MLP neurons of a small language model. Each row is named by its layer, matrix (down: output weights) and neuron, and shows model dimensions 0-159. Each number is 500 + 50 x the weight over its row's rms, rounded and kept within 0 to 999. Numbers have three digits each.
A block is one neuron, or neurons of one layer that tend to fire together. Before each block is what it responds to, as a language model described it from the Wikipedia text at the highest values.

Responds to: Word-initial fragment pieces
L7.down1:529447446526455504512449459444521513497541462588507576519537424475481565537467390480464593589495518508437433393624584534441481445545416510635579486504483531466463498526548575576397489511498559545418445524489474462484502548498510512433509475489473433481563463546528534479463485553540464576426518466486489552491505485571486496565429579486467495479555434416557492503554504449513497491539430471452509540466362534433466522487501567408523564486421534433452498523532554521472606504542579
L7.down58:450484573478388590621456577529458456464413551495492511491552480525460504436565541504479550497479466455460503593538455528443518516504517542523537485591456517429473583541552473567553478490390534479525494553594501563529427557500541491528529436540461419552568461489477484516454462521466456428461494562411434431546519482440494475453497518492522507584511512440535393478500545521424583472423505495418474502550500453453504555579435562569423501515531566439445579615578544453472513427480443
L7.down110:481470515576574566517383450459540518574485555371554525469491452525435575433512511477512519480473483411586522457573494582579506461434501448443510420525569509435487523612604528495581452502434497431589505521488467589581567536562569338462486515509458461485471531540490521470476555522479447462513472565419495484487528590503422491568522553423482546465483441449512508488504545546443514455466522440534451553512555483476408598554487508466433492498484554525458452452469506563459521487471500
L7.down169:492598482489419552447602529497542516480430469466466516607526561489522554488456504551432574551497508541645457518509553517507481466493543433530487445541530570434474530512499487460485470634457501505507468489568452487479564555570576498421484575530520463450441529478370509484411509458526437524487477600472378525526429519528633468535582549515437507491361497523505456478501523531553472531494496501560579466500468457519458382480498557445463508476525504468599517504462479470455485448453422
L7.down351:455522517434468470520552427496543438481437504484411530552560453486581480524452395520574535449539572481501507456482437510538490496624467579545470486514427443512435565517505516588564500499460434466529543485499577542492468504537497521618522433388500601467580430509563552480522545516497486500498503509517477458393453493558499534505573408475583449480486569504565513463431424534507513448438489459565522507503525515528426461486471480459527518534431486573526560363536512621494421446607440
L7.down409:552450456532425494426495469575458592514500536596568533515444489510495476422467562551483552529530574472641438481536470568447546528445533432534559524479568442530521509512538580471543471577494463458521481512454533527592466415568517505461420461406612559548468451579511480454493451524489447471470497528471481563503579480491485597520406530463363591459482519527474438432499488465532487503527497538554489479517448600396467528472503465414508456553490485494498505365490522554526439480423521
L7.down554:548449485542428517427563462457612492537503424483486491546547493423483544437476489592552515474485567511513465545547438431582495499408488469550444390469503528574468601488533511569510405512446556504530511473448462409555481442515564494431473502457430521503528463461493527557561493503443546433532500384534562625602497523483504557455485510484536490516501446533477571572480531554403460614416513603432470477525463528562513503523532491499560501456516554575445464470513471434432504403561458
L7.down580:556573466443480427534534561427591537445431465538558450565392529474458582555548472532504564396460566506517408447485482436510558453497412474555480474452474533470476444510572582423546443553543469463453485572531462484442559495573547466569463396471527445552418481427507538516468518493528518568484532491473558569518420521481534450557505617568602561434533456553534548530462457546454487479460444529557505515452493452489481502416542491497526442616568512492467466520501450531405440519506467

Responds to: Mid-number digits
L7.down112:476534485517359514460526507437431452530513523440576460595499504530461464483513541429498510362530525449532473516490468426503606480441536486541542581570498418504541514535518513567473604501494462457436461433450430451452630497592495479450491547389567612570559556481495537463572585490484543437476437486483527527454532525522509564500462429440481490487620464523499502488518490476526502478546604555526535406493465540478465426528444472521527509493531521532461558533489470386586425466494513
L7.down119:460533528549467522472586553480464356467467518557510482562544515571524496511578515527465535436402461483442513452579589537436498546575524527566551433441461549579461550548566509478565612466498375500525522562453567513403527555482484502598476463549422528561415448487473462567534519511518503491481463482585493561547476542524476491515457526453540461533521526511445458417394427515514576454465424517535469455519577539507505436430509495516436519507501432512367494471482496539475561475383475
L7.down205:440476503557505536532560534484494571486409488499459470517492487505549419455513531475544534625456539378495446599555548523502529441459483476504513547478391453515486512529516527526501552424505552409533507437507516511472584552497604516514486466447592505555540490496493502508617503536475518497388453483470605473525522502515481395497466601497452500459559427534554433536530609451473473404514596457547494428491469544564494505480471495460527449552374329469489449424540512512507501534495499
L7.down377:494458483405502529496594486449453502516517518542491542473511527485417515444480448531507621515505468606458481500567578462501487410515483492566413452477543465448440471450540478575482487446575545444511510472561528436448488530493517500486513388547551499489494644551450529549518456461423522447489487480414593541477364500493508543481569465544515498489488443594591537492504418546501494462538551537519462537550339531495471558420540503439555513503463501522489443597482477436432575578581478
L7.down482:487567536479527516375501500506525513494474598476546463417529575458459545426542406438489538524425501358547527449494482495473604526553507429519512566539573434498499450507469479575519454572522550528459479424479508516503560406465441492460507546473532454410461551475540518476479529352524588502520549483503544512464479495607561445462428520593468586556479517520544581522554429480393437543542507520537534495603549416479465535574446511449518406486473447527502525453492563547479477483490475
L7.down503:548477560564518380473580583498520514484500587491501555554567551443492566544511505522553515574518494492358555526571462506534443388588484536565506496416483443476563506591485428511534642503523440500472556505500398432394408480456499501470532566559566477490465511446471452427447462511524536479494473563535465454505526529473529494547498477406503487476442466432584449417506506466493560530504496479482416516537478495474566536514426553440485481458457545480551568369474496552467579527554515
L7.down520:508533469419518558477540513397462499434453540516472404467427477558576555451529413529521467543507511542525489562429489487467497413423547529536611388461519577398535498559435518497569404507555524544431475530556441504457551520552549465497541476485402519522504526495522455516544537519492468473471532481381519528504497500495563528576514454532458616487478424510423449426445562539520561520473414581436507575490517502423542479407512459493559429478535522474499523470565641511484549556569530
L7.down551:428493509552595496510488424498491485482593464411557486507526561564491494499509613565596522506494529563382527518564445505492452521420484458473437516463504527548490505489614484468567431531554567510561523505465536503458537496439524476600470541446538491546430537363449519503565561511433501409535476483522508586490465527502586543458448442543552610527491501587400461531382447586457450456417531491511490518498524488482466553445557395476597480500507464442518493494497468488436497432458541

Responds to: Main verb after subject
L2.down85:416467561488495512559525540536556494427381473480494436561584456482492447525501463518429503543539468473477567596524489552461492415517505504558475570500539529563405479551444482404464490554463523461563486464548453424536512481506532487480425478487522526494544527511399507509529534587484429501505503387527363588560554403495444496513539510501513512401540527432439477478532530501500456615514622583460597561499494475458438478519551516435496506548613567528534498415490491588484524424512463
L2.down496:555454487518494555523517575533584484476460444570413533592423422488442552538549564490421505500486516494468437457482546372487426488519554489471552442602590421436485500514510517440498440429439414512448460507564470504528503562506522445526466461523555490512426577509512507467478461562558550685469508470495519446585569482558458454446512546545595454513436488464526483509555499491427489464531573513527491423536451514574562489524477420455544541563570522523503443555475433496532422560458433

Responds to: Closing parenthesis punctuation
L4.down258:429499574506507465507504556552463528480525482484518503434473501547461530535551476468492461488546554459427526491640538531382565508522528557398499494449502507401496511534539354504464492553545579443509438525499479535464454615480508497462463483518474570591495518477547544529532545584435496489578489473419506507588510440551446457482535480561537417588524465503497518542512545549543426554429552405448464517504532436561460458521387511477544496481576421491531555444498416423490633462422490
L4.down270:445563425523467556516557609484556530440517538572476500496538526394428450464448418447528434549476496436455488538539526470398468526612507390426560413510501446504505575559502427570498590490384467490488494498518505488522470510363507518531507545529538411418542447562487491550445472530454437509493468504476510517430619462444473530525489650523559524529461476489524578444497567522478473533503473554519488568516481542547491461507455504612495594465497499496567498429426509457565508508482510
L4.down387:558384511517445475555522477650436521489463440520473498580452402422464542516509535472586490566566472560532535477530519490497575466615472575489467523533551417510434571536516434457485514512499505463458621528428495477510400538481533510540379595516510458437594476522505530461496459477452532508486525446534489432509518560489467563521398487494451504463428546487527442520535482551431600515557580441479481470514526491470417547549506550410601421527538428587509478521451480515487446502526472
L4.down455:502510567558513511503547490451487569542456512493558508536578578448552595498397430547508549609460469482575513519537504506328480541547472528494487552510445518557585465612633400517523510537545491508487519559428470545424510562505602465549509469501542493499520548539462433474487451449436454447489446530533478493520540502488475475517464496474518495489492457501427536469579506439506497515389513532435539495490509479452468380457437601499489525454502480379513521349428539457558507505437471

Responds to: Article "the" after prepositions
L7.down53:560531526465497516487478453453553483539511597444390540554535553553448418504487490415498523552457631533512589430466508496570414562496518494532540512491558436449529471472488468483407472489544443570546528539509534487522472441560525454424467505456524394465454500553554561563434528488436427541475550428371494487510520506473475523393521518552529562472618480498493480489513578490506519491504489517558498463472560541370545479467480486458414447543535510543492547427555513546456474643411581
L7.down59:499487522490444557549488499459421494452495464608473456544467483522540495577455474496482518385576489499433410446526513468471518569527580589509495547439540431548572535593453414440561440466500510511433492462536434572500453513504505563459498486612481486502495596567469449466591542462536482441487529525522512557495528519515486435472430460534556404472539570553560577486469493511518605536470517456460568594406498579478500474511418490528315493462513470476479477434558501415486562474461523
L7.down259:451483400485539463422530521449379436486535463560511546490489570545541478494507465554592501462473486644473515454487502570468432473602534497534426549534473408467548531466460544607500604542489464539526569531483425531499501517465469513425437529451534469530551469515430494537442565514517477550471500533479556508552433447549470505476551525463558574447589456408509567509648506527569412573372465520475467531527532452501499504530591513444463455485445426508496494516503457462564550455435452
L7.down298:523461535588503422555514490420401460428475524512529517516479546493515472528535430566508571408492529630532507591562508445395498527478475498594615411460476557549517463632480535459476578576542537469492518506486511457486453535519379541439458462452513568517465414592473439511474449497518543440484445442511505489471504525452548521482541447530489534556476463504396518447546483534488477538424602540488423471533563450480482499481622430458499589461466456443485476499493490572452576557506519
L7.down396:548574508492499496526497430443576504474518670623516551543588513425498479468485475555407493517542455491377429537512493550447427503456422431379485508494532525501484538483447508532499566492446482474494555460505503451480442570478509510486462556535455521445589523607496519531505474455485464466561419472516491489514505510506521588381447583377557449527543463445580489519457451598530503506545555543458495575491551445459537471512481416516466464557508435543453600491557484542554429531469534
L7.down450:495590544528563488535523493547428467475580515519451505521503482536477549404516509427471493533592489505331457493500530427388492530599472503460444492447516527459457544521551423447506518409520439466450566546558473441649397580452543472551537480510532516462562576489502548514520546579534416486496490511607501502476549539478485573475453521495505487506457554489547450514526494517506557398410532511431454507569495577568488420467565503459473476447607396492411506476525511501492527457500447
L7.down462:463522464405497473522498478469494418611507478594458516507485544474396503504428568530446533465462532522498413484502459461525544444547533478537457443483471522504542512545571512571557482556495491442525452495541402470506546466494455419563401500580519636506511467362483436508507531482602560400487580455517423458474588506502489517493581478468536441530548535536601499450373415520485569545485562477542514570468439494487532557574458528529514505532487494436611463466418491494502571497561488
L7.down613:557514565473556553596610532428523497486512429501499486456500557562566393547609408538498465505393492468563438460378528505480622501521477458457485515491449557503529413418464474534478476545498420490503547522489618439512508491494555501573563495486502527593504539426535451490535471443476497414512477479570465519471430442460544522538562495540529461479559599509511560533470468451590482510500412523563507491545441604494537451448500420583524474548492472409421513477435457546479489451522458

Responds to: Final decimal digits
L4.down178:403477512539476419447514494466590441437452563410511603532511480587441515472576563507551462570524440502544548505533425567478442457569474467452541481467584518600479546520560504480541551502508442580521504459423562527402470578491523475476488495491484438578501519439510466525478500491557532543440499527456538365455531501494446508519466492553589515453476449590530599510485538496517405407534524499455585511521496471482487539400486585490552501399436517500488390498511402407546527533453500
L4.down220:526472465439460413516474627441453533531477472468489507604599386491472537440541561489543558553543478494589501556415437548558479501533482511502533534506478487594456431576526564484519487500502533541453463501462481490531496509447482435433411482538514469521495514498600531528526484529548482508460410559463394457516543530521485663466489492489680501529542498592488522487461602481480487469478481441441465518468462388446511438493511603496469436499453527506524459554567437515512546500411461
L4.down296:416415547501493448541561458451603519469455513466565586622479456511495466580462519496463553485530524447525514439527579543433494461490443481495490581431427475510522493580518464416520564585452534525540469521559552509457437587421428458467555443561480524532479533457540435511442499461536539466417553509473498521484504487522537463566487434528546526634558513515419420450538517451512426440615536444383574509522484493474489548413445562463583493465524497423538514484548496467554548480578438
L4.down536:528550524464538547584501524458581523523453486529596592545499512528439429474476604464462536617473579456530569430554481606515489466519442481404502595408497507516536452462544467475513346572494508514521523506533527502521520462533542498431407500566500506426545431574523496531477459503556543558541418501457486511450536461498523488538430558430417541552447561530508445464548477469507547529514476476461526428483492403425467418542530505545457504403418570541487489457562501438574434411538505

Responds to: Split word-initial fragments
L2.down124:502546492484470501443487481453401435529469481537627531573512493481517484442471447489495538463516522556375546492492433508509459465464563502499448519461469513562456486433573557537549484566516567631521429409553473594552490495529437464482513463448561524460607509487575568538480462510534463401603452548485459610488485560514541497424540494492517497574522425559498546478484466580532389461529423461517558483512442456450442503509611528523526500505533439517582458385559475513433546446457445
L2.down639:499556596522450479497494420406534538557587444494451603581504463589479521472491535381460569579547502446473578424490446536526410459456564541510480510553503502502483543485521531533415502532500615526509516418442428523534520600567519513458451466514543580535503512521527491515470512471474524512530475409500535535503532498431501506448492525506554458540482418508553435575462493472501461504516470427425513398536466450512441456465423543488599587467525433587562472370537539529499531546517370

Responds to: Punctuation after proper names
L7.down85:489491515547460399501520487568562516457483447523582424546532449580545475542439438511531489553491468530348506526439503529498433621536499469508420454478549499555465537462601514496548476571519450504494511512558554592567512537501473436482484526422502517565395490372457474498466506499465360585434565503517584475540539462442434544546489394563525469529505522533484586554497498468551402558530498542490469499563447597529492526488507526444484463446407462560558450481440533460520553502469460
L7.down128:472522419495539491484490486577460575521477500554532512482502541623564504502508495470491433530504508631580451465473574526412545497501532487476571456477416476532437537487423452494427328486483465549488446521507521583549438537538561452383495423467491502633520491436415475442506531450531459519467614477507514507395517577525469425530511517508426426453548502570515471555504467537543545479499502437506457498501475458447516601487465589515618551494452520513583506516433534523532507477485426
L7.down175:477504493529589476416531482522532449493502422517553402516575483578497557544528515427607422540506419506573517431458557438591568593545505453506459570522532457539584469451454503484540487510453585478511514463552502440486541462573486511468465457540535552513560461458519427553575465468511504520407551463534566413478534488471405491521419449518535529501487428468432601572558504528587531547410428460446482528455474501509471473500501361486561582486460474522542437484571424488549540537411483
L7.down294:556449529527411575517511545551456480507538455465548593522517483447505406521496525467515466506582452492419442544486470544477462510390515513436524529485489442455449486419482477505509475446442537432481554496447511661520608642528538398543454512565504443440483573520383492445466530512465459539559548591593529470483469517545405518410470508548568505458558445444539611576486476541507539480569549504415437551533499526464492521541501447469477456500551497522581445522516521464423528460528505
L7.down369:410584528441454425502452468547394454549533486466451518607519575532517490506477555508509519509519463554462497501563507478463555481455557482587517458421476566509464546520499543500496512471541475453481494559500432561470495554487520588471532518528569558478466443361380474496432485523527479524436482499399491445578532386528414454553522541471631426415551482457476558540468549407579529524488497538498490464521438418496625509534425614522508510544442560520546456453479508506456557549486479
L7.down382:538538517528503397414446503580432433519446496520540428456467447512571506474506425495484459541460566556503402510572469497493426525520588502512454445467512522525466458558494442517479503482516474563501587494521492563572578485660562425486479476477522452566451534504390502423575567541482540458544555509475487524543508524506467452445513455509450544510528480482545547477463360501544554566477477585572506530448464484444523418526529595561489489536443515620540423449534379502540528507429423
L7.down487:565543471553499434530531510553481506484544475534495471559555391603523565543427475541477446496519511571497487397473510491513471445505471429440538481572462530474567527551370539429511601485585476500436568511493539503465429502544477420371478488485503547510525483533505451573474471389534513486550531439486514435524542529601520425538487435529449451487491516413571556466539446509562433490478420505535593613422511493533467482538548565491413543419472409523550486537566489589505530445547514
L7.down621:538399479534535437506572440573427579422485434556480517509492508541568534508503582449482449416477474588487507465557399428475517529516508467457593452512486553558449533527528427518530496417472453540512493532424503473568473506414512446513555542520487438491548571536580491378572517612530393481524484453524591567542471481524508526495530464501489498433449560457488503566495433491431558476576495549575520462490460455429415518464491483484599534498458494498627523471452534591429554411502521

Responds to: Formulaic stats and dates
L7.down46:461438581514543496451439525591543477422503497534581490595417526457604541482478607493503504508502519595517513461505670540470452525476496528591542568474549528575494522448541504500544510485521550572397445470534544501492486487497521505556472419547523537565459446468481497596498483488435501444478541536482429502441505420534479587499412430463449541562483528458525467453504535430495505537563439480397468404467505535528534502445511484443469494509462490406481565472575401456548430370508546
L7.down80:604447513430504597524544474562487483464528441611477482513467472606567485464462509449477513495568590468534491613552626482411528526450491456489574533466429456600478427456476590471498463567471526471498508431567532480519561442470503557544540496522502582514512455450437456532490552517550410526495435500462543476454476565474549403507384467467537510476437495391470424489486490514506467515548451412547530478438462459431487452523559472449604531492476511468555554497559498465622473546539522
L7.down92:466466578567460508453525572504488457566492516498518546473558548482496619519567524518547449453495470500472551480594522526360519504484411373564567466508446536490423483519492537499503505400462463520503483424451441383499457550507552508451527520530448596498508473551445499483435431459507516642500453564485604561529575453460557518480513503436500503470536517491486516446546396468508528483419520449554432457518451634459423545539492490429582571442469546506525575510579437513484499521489530
L7.down181:459386552497611485511632516513453497505466486569405544530445575520533454532491511497447488523460475617654482575498565501549598473479515508534561544502542491484553506518534541389484433574527548557417512509498495500446485448399511570422503444449500561565474528517483499552464511451510469538554495444455553494552587534561525485478388517473390515507558480467591507521507511489466480487535509451403451425379443457422463491516517447397439495510523519488453493469475550483540493467514555
L7.down235:509441452482590556479495536585409444557510541499512541425519438481536440518469536473527500559530547565586471494504442627454510462599532491503610469499524400470472462322478442508408416499472524549502536512447575471577555527553490465554466475510498579510522436487520461465486468494563465466543527476447563538472486428472447407483464425500444495509537536567531524484577569437476513525495519476530518490494484499432520484477450555535527363467557462505474470426507600562591445591566490
L7.down292:466491482552522486487501440606430475457482427595431512507479523463480455507481491562527496543556467518462485628483480571511476516598515530547508394483498585498518526649494471515512422503503350499628477493506563476477527445474489485499477413394485510531524496532448527366502557455532449477605468432543443493572533455434545527504434478555405505444555568406495508542441559464533561493575521486504472480522451596471569532479444531459500504524532551460501522476477554490505417525583456
L7.down342:458449516511518473551449508530499539422456441399459401508481468480529508501489460514414492499478500507507561427524539566525504547447515452524525448424525466607568504377535539517523571434527564559438517510445534522622543556562541446452505566438586564532379568519563529598530495511450556502495566488498464501588485508468460379452502451536432545453454510491493485402506502425471557396561560543459551462523535508475473499476578521426455505540521438517491533445453532446486539470609598
L7.down402:536502480526480481459412542420521412454534461538504604462504534509500450489535601485502473447486454483595484498545464515466500427606603492492397518468542494508549482498514467587534495569468555519436446536538470420432527488493483499479558428569507495468494558403566515589515501526554497501500469516399589574542449532522537456409553497419461445556519576514486536489516487515548556630518474450384502489421528447491553609485419474484512492341467523504497580446516525538446520517433495

Responds to: Possessive after time prepositions
L4.down198:539572521544578513549461475575432425551391453604502598507438464571506524480495435594492650472512540534391455425532392504570501527465430613454421502507475561517524500458478502589468515503502632534504441481469453466529466471519489515502515468506490445493519512453494447546486541531565530441485507397518464506555474525576505507489449580440500500526520488474442528499455499567531496561392459497426525535499495569492518564569502479463464433396495478491584479421450568559504525483526410
L4.down208:554524551553512501602531469591519491448493471553498546528466433397510486486507480492476539487525540456486437454477510532509485580487610593460545580540597497486508457480475493416530501436554556469530496495465529483519457471493581558505483442454525545536515472526438475594482505621479491496498441570417379480493514427576406394464490489516432566528494497458493524539469556517449501485474496480495506469538528471532489383645411576378564538436423438518475539534515492555452488424532610
L4.down331:474509521418491589475495497585532457482480520468495432413476442475472539481500558476469558440595494493518574454568663498499462425431476511533585454486339523408445408477512609440530458530497511545537469508569544541467461483557556493526512602531564517493563505418534444567604500544460499439505567541569396514529488538480524531472498508423464541514487506498609490419481517428402513481465459398446461460478547555471493506470532440512516502527486545507465504469542461596525501510438485
L4.down586:513489515479529429482507409443523463570524455580509573554573441541552556546524514552476531503433421520478468532499336444441473541533510553481477478590465541511499426544483447534480467672518478557462374518507505506518455545483523443480472509518519489474414469398589515420418397532499395476511493428487534549477507536480519501477553535526538629476485441443533579527475489552603559413485542437433511538476543550498538554457480464488593520391515510514539523508486520531519531468505492

Responds to: Number-completing tokens
L4.down70:483457480473514499461547478471534581420524614457552532520538501473454514491508577490394532489567557475507482472583500523388554464538543533506593509437491473535435544476477476515482572441488481453551482508468474483598505555471458513477555580504475653513502474513504498597525454580368464539440467518560461465562571540481445428594445353498474507409480575506485467507492544483505480457567405437429535515591481454473520542514495550438457556445470576480568453503443458396499468498505493
L4.down140:483550558601523495469523561539509544580553506488501459533473535491548485468463539443534454525605401448549480403421558507531507556501550560570585455454522500522476395470438476488447461502487561505532484465479580480490483540441506452493530561481497591546503553519466508465554460453516534428514473454530451428453544510551526449467577460581514522438472496514434432510537564521426553451596445514464472565588431446468487502434541460425456494376491552497440516651486512511447634419437530
L4.down225:463447538532542461543526580441475452440490476438606555492450461489516406474587573442445497476525508442496495458501483642493497458466501483566549600366459516497498528569569496449473432471480431484528588474508483429518498488541482550512435485448498543566531482472511503540513470534498555499466546529527522484475487527528384476508482563557584477517561538498488418530532575476518521518601584490497581470515470413380519474448480589426576508499565557445412419505591520482401495435480583
L4.down608:515520477591486497445558426507474490411525627467531543477492442508530543429484493457498504477531517492557484504596604506499433395509524510527542470431450592599442422551478541494522585504422448561424487427453514475475496500460514490535614464558549530541424432553513457640439433570507435481475487542505542425553535445488522531523460441506543483554455451439513581476531593469424488447531498537547527458536425488485492493467417574516534464443530524428642450507452488441515551520496522

Responds to: Numbers and stock statistical phrases
L2.down237:463524416501506561483492505577533463503512414472531461489542566376445581515482531522560552518482506485492494539550561631446449477502415557374442455541475531458550480562443489581544492465539472459447492602488525548488576541435483472545516517506444539397407502543499545517522394531442359501452523523506507449563504571465498430446512506524526537510443453528458445494483521528571554523488476431593541471494478564508517498438530612377583445554462506496519455448520600510458502480424507
L2.down398:514630453503356462497528556547521505576578475581456534541450560457477555490524465551534513568464402472565510513399475487477490579533530558456445426520513563462511546544464486597584461518552536535508418482502426465388527477493488423521451478494429585434531472454444507521452534416495538404394522465484533507520425510580459466537461500493446593521537479515519505475481523484615523570503550450505531447537507578581512468413478547499466463525536481543567537442567530467479506392479457

Responds to: Predictable word-start fragments
L2.down8:533515535537421499427553539473544455426445512506577550529478513588395555595423496525532448468560444497546518528450631389559447457532510448439540473451515462533535499492464452536487483542476540498528534494449528467536487510619458490459527474393484473523541447449449419428520558569519488522547447396472498648428560518509546533464415436430507521517495518517504504510531530631493502556460470490459543431573352495527491551504491503536510442497516584474491546493452493428488493556560567
L2.down109:459512482510428545484495450424504475476503477592441485500539438494516434544434458515464443587572595455516581529516512507495532420529519509508411513495499415577450525542536510523470400466317588477525498478487535509489471536457519480452426518550393516565534512446546474549512522546505473551469546557452489511515600431535566524375501482495597530508486457493471512543426574462484554516473538539576510454520380558453436527541508540454460509591526541481475572448559548417585464425573477

Responds to: Split-off word-initial letters
L4.down236:417537533574517527537473527442565489481396453410503447547617473416561521454550527516531436506453491517524561489452532479537462428610615484479606544500565514504519587548513551460442552462504428487450605599480517418437561465494523509460449607484551479457444456547388460495468440470461552528526514465526565464456531487360505518468487591547441532534499503480529514531437510584548535508516437461489459571532450517459513473507449484425545550555514479476509432466512570536459507446418453
L4.down256:500471439480451474466502537477471490483531441381534610539517469476459463568530511473475505613426496504451484485547432560461529418473527522495502500484489553562529417423512527451538550558501477570495497484456560445543550460512457458492475577525496562489561396491443503525493516538505525485505523570601570457528510481530524456445478504471571354562612483419432490620444536528489477509478443492513513527500455503495425575436545579467451530449577578409623433514490475404493586485603513
L4.down269:488519469526590452480546545468482467493519524529428419567547488450537496443455462583527458403450580456482554520478436464435591576558468520554466537550564472510581514513606521466541459485476436447468470508430476524502454520485496582528567498439599510568574400487481456449489412457517490490552509488484489435487593536521581397592598437571538547457532479460411535433524367505499539429517485434509472546533528475565502485396517515504541535435479457488441461550521457535474552497468606
L4.down343:543531476490547460444409400547484485489591575462528522501503464437528525424645532527449532507555446515469518588434420525562437525529565461531557517414508524567458470474521479499572598512401431601472462391501508529498494527525472556482492489501560620485432567481505506452499580562448510526535443512487438498484527462452451445465580523488483397563435430486537464505499523571495571494463485457540479468529503393482431494492431622547493513508579481524505460491560487426535519405573467

Responds to: Lowercase "the" after prepositions
L2.down99:460417580485407518540453592405492523472402547429464491526528510527461436477567489498482449430411574567569512481520428439500466540517586485570500413483492499507504469514568508513460537458509444476541533500554438430517534448524548596452507452609492540600518520549477443589471460491453593520531520395510449407523556483474542434438459481548495479464466505414509557418450577549443474488570515537485517539457477532565523598492484468550487461462622531463507486487524521522524615563498411
L2.down211:458471504497377578489510463497452500472445452443519472439500480586454481513519526580493498480433642544473466368498535487541533564499466491498505490537550465469458478486544541548480580582473479513596567569428478433467430472590474572519448520489529605439461478586518535606416545512586492516547451465476493428482470472547523476501508551508443415390489475425576486468460553532513527508548564481447582578470484515474501466500435560462552443485501532493510539499524402426498655481533474